MLP neurons of a small language model. Each row is named by its layer, matrix (up: input weights) and neuron, and shows model dimensions 48-143. Each number is 128 + 32 x the weight over its row's rms, rounded and kept within 0 to 255. Numbers have three digits each.
Before each neuron's rows, "fires in" lists the words (lower case) most often at its 100 highest values on Wikipedia text that the model never trained on.

fires in: "of", "from", "for", "his", "with", "in"
L2.up155:178133141122158074177092136175070155146142088169137130177126126136120137142052110100118113136153165102083110112094144078109098119123072159104088125136140130109173139134150128116178084111107176148142170147131142111125144166118133119112097090121135168043094090103101074138054153144086173177

fires in: "women", "of", "for", "from", "down"
L2.up29:121115185161155117174137110126153151167112175114175089154151130107130180091126100151132140154112127114175109126113142145121118115233070176127149101137138095130120091149189144140136118110164099148109101110090151160137108097108112177099158114156110166107122104113166112151103124135143149109

fires in: "of", "band", "challenge"
L3.up454:128184203124105097148108141120121083116120081178137134114106163123088158109104158145135148082150167040104072138111147181152165134144167126155111093068156105138121115114075152201112149162141134099114096133155090176081116103143071093063117145085159096125106106086083122193115120100080077151

fires in: "of", "at", "joined", "for", "chattahoochee"
L4.up274:124120076090173076111115167160142127133164138110134122142107113123077105112115104166141161157141129132141121185105110116152111159134128182131137076111115129095124151076133103110111125094156104083114153108114151144139163126110115102088159102153126139133125114183156123132169169178184204120

fires in: "of", "by", "to", "against", "among", "following"
L4.up727:172085188084127134157145125168118146134136155134138161100131061128119136130102147105140134095115055148117152149118133185146158171102123149134167133196141130105195131130079172080140151098094099131125111152120162183126127172104150199120131114140073154182130187110051104103137153141067121126

fires in: "in", "s", "a"
L9.up181:112096188075112155128159109126141160142144111140167160171121130143134085080068175140080127162143143094097088143166109106127076170145115164156174036152171160154130129131142162151203130142119077091159125159086143125122095216130143106140053118093126143144144043132110143130113154142119125200

fires in: "game", "night", "day", "year", "week", "season"
L4.up53:111169145114154117189158094164148118126074076151050117071132134154133192129123154149085101084163153160120144174132111094149099141117126128102146117112168096096147103069116115065103107136148092064080087110110127128106169150196107113128118112164157135110106186193160146089047097135155097133

fires in: "be", "than", "a", "is", "as", "not"
L11.up375:171114111141179091086152105142117133082120125148159121159091092181207085031112152143107146120147109115142139147154107120124107093154091127122148139096149129143109107154187130132122062111154125126121054095097029119177122157169104104136150121107105078159122105155146161134142107124088100132

fires in: "of", "form", "created", "into", "create"
L2.up271:116066156129118184002212219150151114114116122112139164138066048110157093177130182226138110149143114135106136161140166144127112114115109078119155112104066146150125096148131085136152096146114052113093118129092132180112125121125054090069160121105079155130134131119104103126129207128098136152

fires in: "of", "figulus"
L2.up632:165081125111063135156157144089108156146137132077152142107087071142093182116061119122103127135107104076120134145191091143082151128134096115106079154164138104148055117136151208157105141094144127165148176129105144178090145138145105116161130184130133140068157171074111097157161131119131133175

fires in: "as", "of", "named", "called"
L12.up766:095102149129147146169149199155164099120131110082101137087109130077187157101112145134163244179091083157134063182137109190123128139117132063150145121140122169118163050092082115163125175148148109115114133121116144131092138163125128148090111095155113100154073089072133219121143119149086142123

fires in: "the", "his", "her"
L10.up91:125108129134025083073191118174133183136169106139121104172117099130139128087125118131206073133152137139127175204152088111121140147101128159104170111159107129089106102144080137139120078162123091120163193110137097079105149089168114166129147089152078097145111225094113125138104065130124146123

fires in: "during", "when", "while", "after", "since"
L4.up573:143134160121086147155148103080151086116178110131129124086181098135116092093137133117142198115119154100127105121116143105134107149096110082157197070087171142138105105083158099149189114147126170169092134199054135083085157166177098114147154131084175165112097154173162143174194095151127153148

fires in: "season", "event", "episode"
L4.up239:095166059090124168166106187130133172129109150123139119117038175100104125102112060094152164031161167119138165153150136135157210145146072122154185159102145101140113118129099116197093084080141142161096124172112162129108144098102132093103146163117169154137154139127160112139119125129065147110

fires in: "to", "second", "third"
L12.up534:141077209071140119127124133129154105117096125168113116110118184122129122099102090123099131096110176177144098175176177146130111131134161157130100097054149115090118131124084134126107119131090090164125086152149069105155167134127118115172115173038123152155117137122035147113159176077133124105

fires in: "of", "madrassas", "during"
L2.up225:093136128106124093130130173207142191103114135142090142111112075091083107126162155132142124065140102126134136115068127124123144150112126116142118122132070097101152117126080164070105127110168132192108020154084141155179146154074129153137077142125159117113112242154051160144136143116167136103

fires in: "there", "it", "place"
L6.up517:158111153110163073141133153135133034109080151190099125206073145112130131155133088057118149101159096109156120085086104164063115095138157136128177158160142105167136104090138155096151149060169156178093134135133152160058193142132080107155165063140122144117101157127132129112084093123163073138

fires in: "while", "before", "after", "to", "currently", "month"
L2.up720:120156159095164173076092140155142123127096136082163145173168056171097123128136129107143112128114126102110105209065163104124108128114087112107098118099067171120147165088116119126125121155160135163122124161076192089152153096165131131124121118042164150112169204129165070125128118124119161126

fires in: "of", "jinbei", "shot", "got", "nintendo", "jintao"
L2.up454:184158170090104113181084141149139126142135110200104087124124139158113066150135201116129145110127097061172108157060128082125109091155131117113174097149106177097135116144100093120139127124106164138144140137092087122113188146102092137150124160147177135119057190121158123137049155108148102113

fires in: "of", "during", "to", "like", "through", "regarding"
L3.up339:197117174094130138142142134088167139145179076111073169111098077130204140097069033166187095168152069130105113098155166179129136170094110145101218125113089103172117128133101142147168084118117137155095120109129117107126145129116120117108081139110108140155164237103127142102187133149188131105

fires in: "not", "to", "from", "need"
L2.up316:124092150104086121130120114109117154111099080161151132124145116079147154119128122102097136168169146136083089104045148057109131091175144074107125089120116110087089166134136133110117126121144134182125082137130139108226112061098096104186160113066163120180137076071063152182066089150162212120

fires in: "there", "result"
L3.up365:138152114141113158106129088079131085080108173189077154162078110114155102065109131189164184108108164090160137122105102107161124155116116097139156120151139113137154127107147123144207187135125139188142163106108147102093093090163132081218190074144101111156114125148078160081171053065065114121

fires in: "a", "s", "their", "new", "its", "his"
L11.up314:122085107171121044155134116176102150180105123146160108109156147085118110132089128143107060115113137142158080170090165165095158124090115080121111167114137074097130119096109116174102088114183145116141081111139129116096110115158124142109115080126154157123135111124159115103108149149082180133

fires in: "have", "had", "has", "one", "of"
L11.up420:120127083086173096096140095080125089119134150104188137175096128112135173183117092158148146061116086128185161163087162107139128164061194116124115150131122115114125102165154095094131148036140138130170142124128058137132121113111107097082160109149091165103121160161148114105129129083061109084

fires in: "john", "to", "rocky", "johnston", "of"
L2.up320:168095080109126120141116136133142079143169114088118140134143115091114138163076144167080108152118144155164097179123091151145092099098071143061104091102144061099105149157125100074084121131126151122141132080082160130136179077117139147152094098101130167169170120127100128135145154174130152164

fires in: "and", "was", "would"
L11.up165:142164123100148217075160122162183099184131136137165122168141137123148149123131137190130133079164115171135130114130162122131107134143098141113092090124118125197151113127130143102186207068145141114073127109142084155077135207162070123069073145156120127151109138133097177129061091117136192140

fires in: "there", "one", "what", "same", "next", "this"
L4.up115:155150114213131139119173109142111051100098119144130094045149126147173121090149128129127099128115155133112131154144138134104144131072143133124152161135093129098118059001092144152156171106096122128120095161098223179055171139114162117179149091140173128092101148117111114141083122115117132097

fires in: "of", "all", "by", "were", "between"
L2.up325:104079167128165101129149141087092139123114139133151139186195084127092130115130180137153131162086137114107206202126119089140123158122120095132147110146125106207136143097079058132191129123135122155102103168129107100125141146193091134132096076153144127108134109082081144127188130146151183098

fires in: "of", "during"
L2.up675:114179115072084156176215119110103138108173112138123153052088130141204127126100148165109103122098169131152095107176109207128130052101093122177136145157106137191132118147127168118175158083131109135166157143126140133104180138163144075098137151123136151130147169105139067122165174150115140155

fires in: "december", "to", "of", "july", "march", "january"
L2.up438:169106106121174146132115157106113118091158136118111121131129085118160061120089098128096158108084082155125159127113130079100104102090056217136147094116142114127134132155112105097154125119121097158094144140083194161128171190102147113094132130116132184156112156105152153114166132155206143151

fires in: "madonna", "than", "quality", "to", "duchy", "from"
L2.up292:110170176117086173146114141132123164159081091115127083128111175081149147130096159177144103146121154168135120070152123166135192124142125082119104157049145168165071198165095145092132106147107057146098110077104101173150123113101064102151120080101112148093149132151081072121123037125149101087

fires in: "not", "grigorovich", "first", "1st", "2nd", "if"
L3.up103:112015126121109123063124107147112127079209141125123118143135120168085118125142167103089140079085150175112134131089173142116108132090179125129128150171082112112116097106152079148095108093160149166135160123128239162097141202119155080119109173142160082139175055126157183089125147189092163111

fires in: "to", "of", "from", "schmidt", "weill", "by"
L2.up133:101192192104146151153137134113067151125209118162131137140090135104131185122097067102160189135136129123146221103141199178085122158093104115165114154112120116135107109048089151101151099138145108138134138126214123092113177079062145093142059108079140096137133113139090103115127158193157154111

fires in: "a", "for", "of", "on"
L12.up8:100161161153100109108184105090134168103161105091192161122175100131120110153118141118204152125157103141188144100130157119110130170077054171116162074163120186105149033121123112132165070176135110091105086142156131097079140179204133127098152089166148176089082116145170129159102106106083100221

fires in: "of", "with", "to"
L3.up242:112158168137113190105131144120171135078134099089202123174140065095146123129120131187175113110073119141097122153175149158132088098068079149131144156139088110055093157139146147122166133155156157116100123130137127098159084073101145146105106126113126131044119147177113102084072081102088124127

fires in: "to", "not", "father", "never", "herman"
L3.up412:170141116132111147087129119099135145108157109118151145100089136136171198206132157145135133139096154059161123129119134176108091087198122109097097097154121106154126127097050120109100121066150124144086113159133162144163152116150084169151072104076164134039145090116137094183142138058096129078

fires in: "a"
L11.up291:145120092114128139116141124109106147142165099100147122117151142096108046143073117117142108122085154161188142136120114126067102106128106129131109081110044163154127064127118133146137115151132134108141122127108112148093126153119154116098100135107127112115170086161119192158145131154154160128

fires in: "for", "on", "role", "to"
L3.up723:170151159150080169147151183140152163097090157123110119101137093104103139110108133129204119165087130067075158133141162126108108172147097148149209121121112132123147153137174138148167094105178082122108165126144152164180158157151186137093139183135130089103111124185137116124119174181084118114

fires in: "on", "in", "a", "under"
L11.up188:099146127133137130098133108094119068134114119153171171070152134128108165105051088111221109156122153144130145197148116111132144123100127149111157093127109135094124025141137123091152139137172107122081150142103159100094115156120152147109139071044177094124111197169125169167109143112085126131

fires in: "being", "then", "once", "previously", "be"
L3.up403:111102080091153173082127082136151114103096137142080104108156129132088128155142084183094102084171093134091158105104097198118137093168076132097120169134170086015166160151124145122128179079103146148111163120132105148115171175148135125128081113160176093109159099105127143089133186144106117124

fires in: "he", "was", "being", "later", "be"
L12.up417:064150114085112128117170102141096073097153133148107116135047114116141179158105096109098089086173146183174101149103184133105071082179087106095187196158142091088172071147112100155148126072142127099200164087136130146111143198099088101168130154139136124160169047146140120090152132082155158126

fires in: "be", "was", "became"
L11.up366:130097118103136149109140160178106083090129083155067134142089144141169093094117105149106142106165161124108150096166133148079116145114139114135097132074194129099125138104137110132134155130116142121123154156133130139143158124180117095062108111163135150106106100051101145097089122114109208136

fires in: "a", "only", "all", "part", "one"
L9.up407:161132181134104168069115136127119119136142106099182109095121029130173130080117124141164078146170162097073121135126145125156136108135107215124156182139133124129126051177072121095160104129105159118135169173160076105164122147142156110167115176135139164129057036091093111154144128138091131186

fires in: "old", "of", "greene", "new", "catanzaro", "frisian"
L2.up311:106190100136115102073115088126049178149084098150130137176141116092105134145102060141133083140127097090157097123104116092118079088100093111037114100125112084145085086125159163166144093119068123161124147126134139148161124162096098152099159149066130153167100147134115140121129147128137104070

fires in: "a", "his", "1st", "s", "and"
L12.up82:148080096118135105120150090100115132159123160097129159190152099090141196120123166118214107086150139129136130062122121113091165143146166111104054114097106146161136037132174187131079087104155122127184131103124141177129117136134124100139089098096162150142164095138103128176047133169156129123

fires in: "later", "early", "during", "of", "following", "late"
L3.up501:139141083095109120172120105160128115116101124146149095132144072137119086100122096149131154189180147075138124126090133102108121123116176149085099135111121080072152074093126144085154092171192157084109077095100136119157126159182072064086107150095136175109133160171131154182129152138096156171

fires in: "to", "not", "also", "adhesion", "then", "would"
L3.up340:121138129107139095155119164130102114143118116168165141111122128124118183191137114118074158142127143106125064113159168185090125181087124133091100107184101103105088151113111127121161163134133125182135166170112123090177120116071123133158084114088107113119147087086141129201147184136161139156

fires in: "club", "to", "usually", "working", "briggs", "from"
L3.up598:128093121118140165083097149104100122154132107146170148126040167158127118148114136119165122130125089148127174119152118108095124052114164117105176090092163125074127149157043125146123132132079154141062114166127113099140124100153071104135158091135119116116085087102098094178152105128171177139

fires in: "of", "by", "for", "under", "on", "to"
L6.up248:127151151106112129124214168143119137091159111147112133098151106118124152162081124136166120143141109104115042119110113128140131094107118169127154125150154164145118138143122102136117150162134125132129194124125105065115084129120099124086120084117105131147092099119121102094140172145123255134

fires in: "the", "it", "of", "in", "to"
L12.up25:143100117118118172115118163136127157156155146144133095160139085138146168126142139138128123124169139143090155112125102126150082079126189133099107147088148191099162077143137070080136110123118102092135192102103109153074187097123083147181069125135067119176123145120085112066132092071116113130

fires in: "than", "only", "time", "number", "least", "age"
L6.up560:160129145098130104108140075085138095137160130165113094120156134085156126095117047147165149104141101148153088164141133112134141097199120124166161113153128106143095104107140129129201162136193080103148160167088113148129170220151084105161159128149177158164131086144192117096079113133092183124

fires in: "n", "of", "top", "finest", "district"
L3.up418:108162180170160168145092094126054171124137111176175072136165102161110136165080131132119143095098128105092108144108107098116121136124112141132104165133167104124152179037058109221101142134208145108136104101146205094110134126185136136094076165102171177057129059091142150122157149123158125181

fires in: "from", "to", "of", "biblical"
L2.up480:103131162188141156090074140143199125142110168138153145146139139119165120114125131156245147152121137106127167112073140069117142135133091155146142126133100122154134113115242115104147092134103184141078129205113186090184114120145129079138089121117142149059075145166107135129067167108148156175

fires in: "of", "season", "finished"
L3.up668:176106141116159124130128105123156163151114078102128078148085116120165138123114144160174163112123144119105149167079123118130133152147119132131145098140125138112176123178078126120112115117130123126124093136072224100183137105040113081140107125132185139089081125107137093194132122122104149181

fires in: "are", "were", "in", "to", "of", "been"
L4.up571:118119158092095136076184117103161108164150122111178172129127155100145176115140191131154087169142173099123096128090156152139097134106037148137103153125191123142196100076076156153145086174119095155142100132070152112032099097160142122115112100122197166115148136145119143111080155085108177133

fires in: "not", "to", "no", "that"
L3.up423:125167161148145148165064108087145099103093134123140157081132143109157149100146094126191128132099152146069163171132158127067115135119184101120125126127144086130169121065073153148143113126133113118122131179142167100093117112134173151134124152120183135019123156129149106196040149112139128187

fires in: "be", "also", "being", "became", "later"
L2.up598:091097096056081135136102058131103144064157115098137120082124141185081099126135144125121136163132138161124141105152146166159101140139103176119141125131152159115139166124124137144105114112124096136148162158119219139127132112144138080095156168196132115166152132127148170106106129101089181138

fires in: "of"
L6.up73:129117116125128125084085117135202189133140063115113149076140090068054085110059090166152129164145145097121068128145116170159162091150135114123111071049126154128086102129113200153133119072151150135162081124106108110126103116153125149119145133147108131110116130114136128155134150167114125099

fires in: "of", "corinth"
L2.up666:109063115099138100133125114133143144148134116104125156158103085105135126147134130126153115169106126104123102127169132120131126127156077143159215146124096119156148154078171231164134136136111061125143119083167092141099200092077151169099129176105133149149144137150128115112151138091090117144

fires in: "of", "to", "suzuki", "by", "ekaterinburg", "relugolix"
L3.up34:073072159109135131101171095096125132087148125127120158134120110160117157142150160127100089081052171132156088120155095098133097109100089110134134134114115148117164130061094108146217128171108146156105103112085159179150071095122135129077086121056090133143116081160143108111100111145103177126

fires in: "on", "may", "marie", "until"
L3.up537:173123067122139137100129120133144094180139163163076112115137118119121125112086119125130150145114166148177145081084108153107123102094136080151103089161174097158065040098086150092095139115122159160078169142096150109137160196176103150090144122106143145141144168131139160147150076140177142156

fires in: "a", "of", "not", "largest"
L11.up405:197140130056124104132121101102116125076141096145140142177115204099149109080146141110137109102088127122119149169080154158176104093116123138135124140118134085097121094179063107119107134114198119121135120133139065115129114118157168166160115163111138136122151137117086124114103150096109139168

fires in: "to", "from", "website", "out", "unlike", "description"
L6.up666:073166118106185123043122098084192163138060108072084124153077148107128091127112091131162107189153157135126164095136150122123096086145140121149119140098145074091116167082127158115154101161088155120088119155097136116152183128066056104134197122074176123128084163169150105130112093142166190128

fires in: "of", "female", "renewed", "considered"
L3.up646:127151103146143173134125119137133129139170092141101095126101127150170145122147111186170155151090133110117130136172140146121087113059127123127236133104097103146136127100103169191141133146137099167199126137104139125135147139119135118141146218161147068109092152153162107170077175074095196153

fires in: "was", "s", "being", "had"
L10.up425:107117100110113144041129128151078140116155156136128102106129105138107081130149067085134165087155123153117121145024117152126130140151116125138091134065103127064153148128124162125124138147138218150160137142113143106127072138142152133055137127077139109165098099081143144122138182139166129219

fires in: "was", "were", "under", "being"
L12.up371:129054169088135129064159134139127008066132170124160079104098103181126080073162126091114131113119135166106122089083158139074159094118077126119162149097130216154153148079134196124134086141063092112166125112093151125116134146115121101163131119152091100108177130087169100169163167120128179127

fires in: "of", "than", "to", "farmer", "on"
L6.up119:174195194179119123159117187132051067144101098136147133108098138123159174142140126110094079127139139142169074137122166154128122160098139135116149059049126151102123116157095112142151098151130146137100087109125104117148102162097165110103176140165147113139150098132108130106085151114121160090

fires in: "on", "in", "a"
L12.up572:185114136131104127127096150061138109191100160110148095138117199112163165094131143116164127043151123100138097102111069135156151149095166144118165162123121166191174147103138126111112164062106136141140094167099154142124151217160094158129186102119138108034130123110140155121141102130116135145

fires in: "before", "of", "have", "with", "from"
L4.up461:115139125152155082092206144106050081127164123133112113144120077082196158160093127092153154150143140101116102117122192131151121120141120183137185123116130107073118132141106154129179083105110144131113171099086149089188195072121121184134146082143089076110116229096094130148132226124189128145

fires in: "of", "to", "catanzaro", "archdiocese"
L2.up162:014125051111149076208131185155137187165118139173119141119118098114139167146140069158115104149103070113167071169125135067133145041156141100113127100120109154132105121154114160083165124115193108157165139067171145117125161189136182127161053132137140125127119118119153150109129149183097125102

fires in: "as", "called", "not"
L6.up602:109104095114145159129155104133187134105155109188119121102118109145117125116179157204101222149158104126168091195089198128158132147107135107121135188141144191109153091090078041073097056192112068167157160121075129125136113117128105152165059127156097135096088075127149141144154149124043176141

fires in: "can", "not", "what", "to", "will"
L2.up461:146146189166143131062137157131138085190127168157095090106106135134155197132175084105093130132123210101076095159082114142151079157114137099144133098185105123170082126096127069145144163101096105155112169164146163188136150081131118099176096143133147156138148113109100131200140117115251132086

fires in: "was", "be", "were", "been", "a"
L12.up334:173127131074130169096149094084189153081095120095159104132072114107133126053127151093106175151168137144084149171139117096139127109113111117147134189143140124109133083150133078145189102085149145107129111118134115120132118165165109126093080168107141154155066108088162161104072133114088127121

fires in: "that", "what", "which", "as"
L6.up654:133158163131157117114159066101140104171124135100147135095124178166171137103193125095053090125135119104070066109126149115066094115124166120102151114064077092132130048100114104160181210085120097149152141111153158203125124100163122117151127141141091087111086170088155106141064111086117121140

fires in: "of", "on", "to", "from", "before", "since"
L2.up629:069172175154073111084188143139124177114140163141125153064122063115126170099070131097121107131134156152122114161117151143105094182105098096067193166116116121124119151095117115105206083136131149157183134130100138123127137126156159131112100126133135146128113191091152098100185209131104159139

fires in: "of", "with", "at"
L2.up680:094081109127129150126188129163097129141173154131139146134117104114104141105062155109094115132075134022173174110114159127132089128128150161113115097101092096053087136076139148102143135128139078135148133091116112151101143105056090081108055161171106120133081178124148146079103086166143133086

fires in: "over", "of", "for", "than", "through"
L2.up323:130152121107118056134124148102130099126103104099152161133096154169111100153172091144191092144128158147162114150115130130170075110106100168144120158113094140076115148062114116145174127142134140138182119075146086138049130156105118098074179122150154146145095130146141123159157168172099167189

fires in: "which", "at", "tempera", "what"
L3.up359:157122142116132143132169140107114115135170140100111144125143141169113183082128125164106116153216096115111097100075095091013122111153139100119134139071156080126067108072121108130189096108153123129090137122154115153098167132126091134088145109102175102106187091137126097082146097155149180131

fires in: "of", "to", "at"
L3.up563:160145159075160110122088120142087110135101152126135123151122111097139149140083064133178113128118136122025116116125097088147156116172142118147121085141176158137087116008180161108126122154135112154152092117118176094131137152133114110117189139166138109105117141164089154085147110102124211122

fires in: "in", "of"
L3.up211:105132038102117164081180137114176084134132089159115113094135122089143105202065143189105152104164120154127038145096178069101127107101094112096121035120121126137185086179087180128157119143139109135162050108087124129132142113129148160150115156141155163151085082168135082142139145133187154138

fires in: "not", "t", "to", "when", "after", "before"
L4.up416:089073134134151135069164072127163136110083135101080120219160136100111096099093098087121179123077139141167143167144170114086094137126161162141164141151058167094067130052127167150154110107112136162101102134117112109125155140084101098156086155134134139084164193130138090103156196124137170093

fires in: "there", "of", "it"
L3.up337:126106157130097129148147147111100097142116126088162122151103119106171173133128128072158108130154162104161111131114106156131115114108097122150136148123051123153080104125174216093168109117073065122092196127144142130170161126129109195065236094154117141103116177126116094153152121141155101102

fires in: "to", "not", "still", "t"
L6.up725:116189156120153081103150131072155110141121180161093165096129049093177184137171136130122094115113174118057093101113160133125107130077103120111188097124106114130069106117081145162126173160144090190116139160194111131133113129170094146173118161071121135102181135103127073175073141149136166079

fires in: "of", "as", "form", "group", "groups", "held"
L2.up655:111066178102101120189157156128121117161095128116128143106084148109139086140068086154109110158158162138142165158158149189109086034111132135140186113120137164092127133154147107187171119115113070089130138148084116133106147183118095094098131135139120122162157146100156133144161129116123164134

fires in: "for", "under", "into", "on", "of", "with"
L2.up144:112132162128101189095170160093165115107125096181124140082118190137097122116138136100134116134106160116125156118170179172159110110105115122118182172118107172085104155152114134126160148159142099085170060068092175134148128162123135130136150097145154101085108155109089182069160196119164075153

fires in: "the", "s", "best", "made", "first", "on"
L11.up174:155129161156104169109105120146147167140136113122111146125145167078148191104106108113216114097101173104101112162170125185123122188088207144089142157098127109068115091083096149079138064165135160126153116122146197096221142088134078110148115125166131126080118110121122123104134117152080146142

fires in: "march", "april", "august", "january"
L3.up271:151053078103129103132093156133062138139105130172163146111179114106135099108145125126156182122093168177191154102195108120067115155127094175099143117131086129135142170141131152140104156128110096063109143177119171123128153142165158102084118107038144107131142139102114104141164102163163192179

fires in: "of", "de"
L10.up328:167160097144104114089172120073114159126134159104126098119149134117104144156082105074135121120148135157124133150101151102089143099132107094194152090079118167154129127130151145145148105088144153095102159124183210097168149132172160135180087178117128102122160109139184149084131116149191179134

fires in: "in", "of", "january", "by", "december"
L11.up232:150105117114149152112119104096157100117123137114126143111173094133122151110149120144119103109062199119103154175168156127146074136099141146130149215124209157146125096126104068151109149116098189159194097135089128097069147081161130105116151146097155186132114120158106110120159102089180139165

fires in: "of", "for", "biblical"
L12.up101:155163080184116143102171075142135144086118179117073144146142144101081103174052152134134150134120117112123153090156141100086128104103130153133148112091103123163125084109171124119083136143137144106209118120143096130139103153111123141136136108188116144153115162110125134181148098147151167172

fires in: "to", "in", "and"
L12.up734:149096124086125127167091129124163086160108164170093098160122134100112205112150092115084116122108147141084061154137091097091159108173108166103154024153194121138101100161116177177094150092103134177161050245136120129071143146140129118089125126064135156106111160098073113138111142075153149136

fires in: "out", "college", "states"
L6.up439:155159091135141114081168115112084092096102172167125128132142168134150128162101103153145102131123166081149183196145132137141135170118121153138197125145137121116121091081121131092152180127135145139118164198139205092121074169131122199095171121089144080124147199143166125094145181124108150161

fires in: "only", "top", "of", "major", "other"
L2.up91:147134136104096210175092124104084149119093100132108081110168105138179162168154169138143101120154118152124078179113131126150141139155138111132119061104174119166192159147103115161140104159126131116112125098197148144077068116141125124094132102185142136134105094126113108102115124104165137182

fires in: "at", "round", "under", "after", "relegated", "diocletian"
L2.up23:128109066121123089126055147090122141127105158170170143114089110132094148148143070123137134139145122041148166136069092172103127141178147153112144140134044131126129106149090167081151179113127196079138110105140216173190106123088155174109151150167127110124127108109122134172153172163180214186

fires in: "its", "his", "s", "their", "her"
L11.up296:140110088151111094157162119116116160195092115129115165092130157153174145125074119098164148097096108149168144101073127127122110113105130115062093156110117083119126126120177181109130172131066111122131138189118101157168141083124161102132102045121195133095125072116139126212120146193135133154

fires in: "to", "would", "i", "they", "will"
L11.up464:149156153072096172050138103150119165123101116117151120120137138135164154080074108184122158130119106123111043117098140173198101091097118176147186113183135138121137088088087172129093135118092101131143134105133158105155203137113095096085161051129128146061096132171126106137100159097201116101

fires in: "of", "not", "filed", "to"
L3.up300:149116096136127068105125104132178098154092058146158126143090194093095103102105102154154169116123167129104136136125164169117126130135127103137203116097135149150094193166180137196183069186137135154141118189165173183123115157086108162124149143151122112103128099108147130141160121128141129070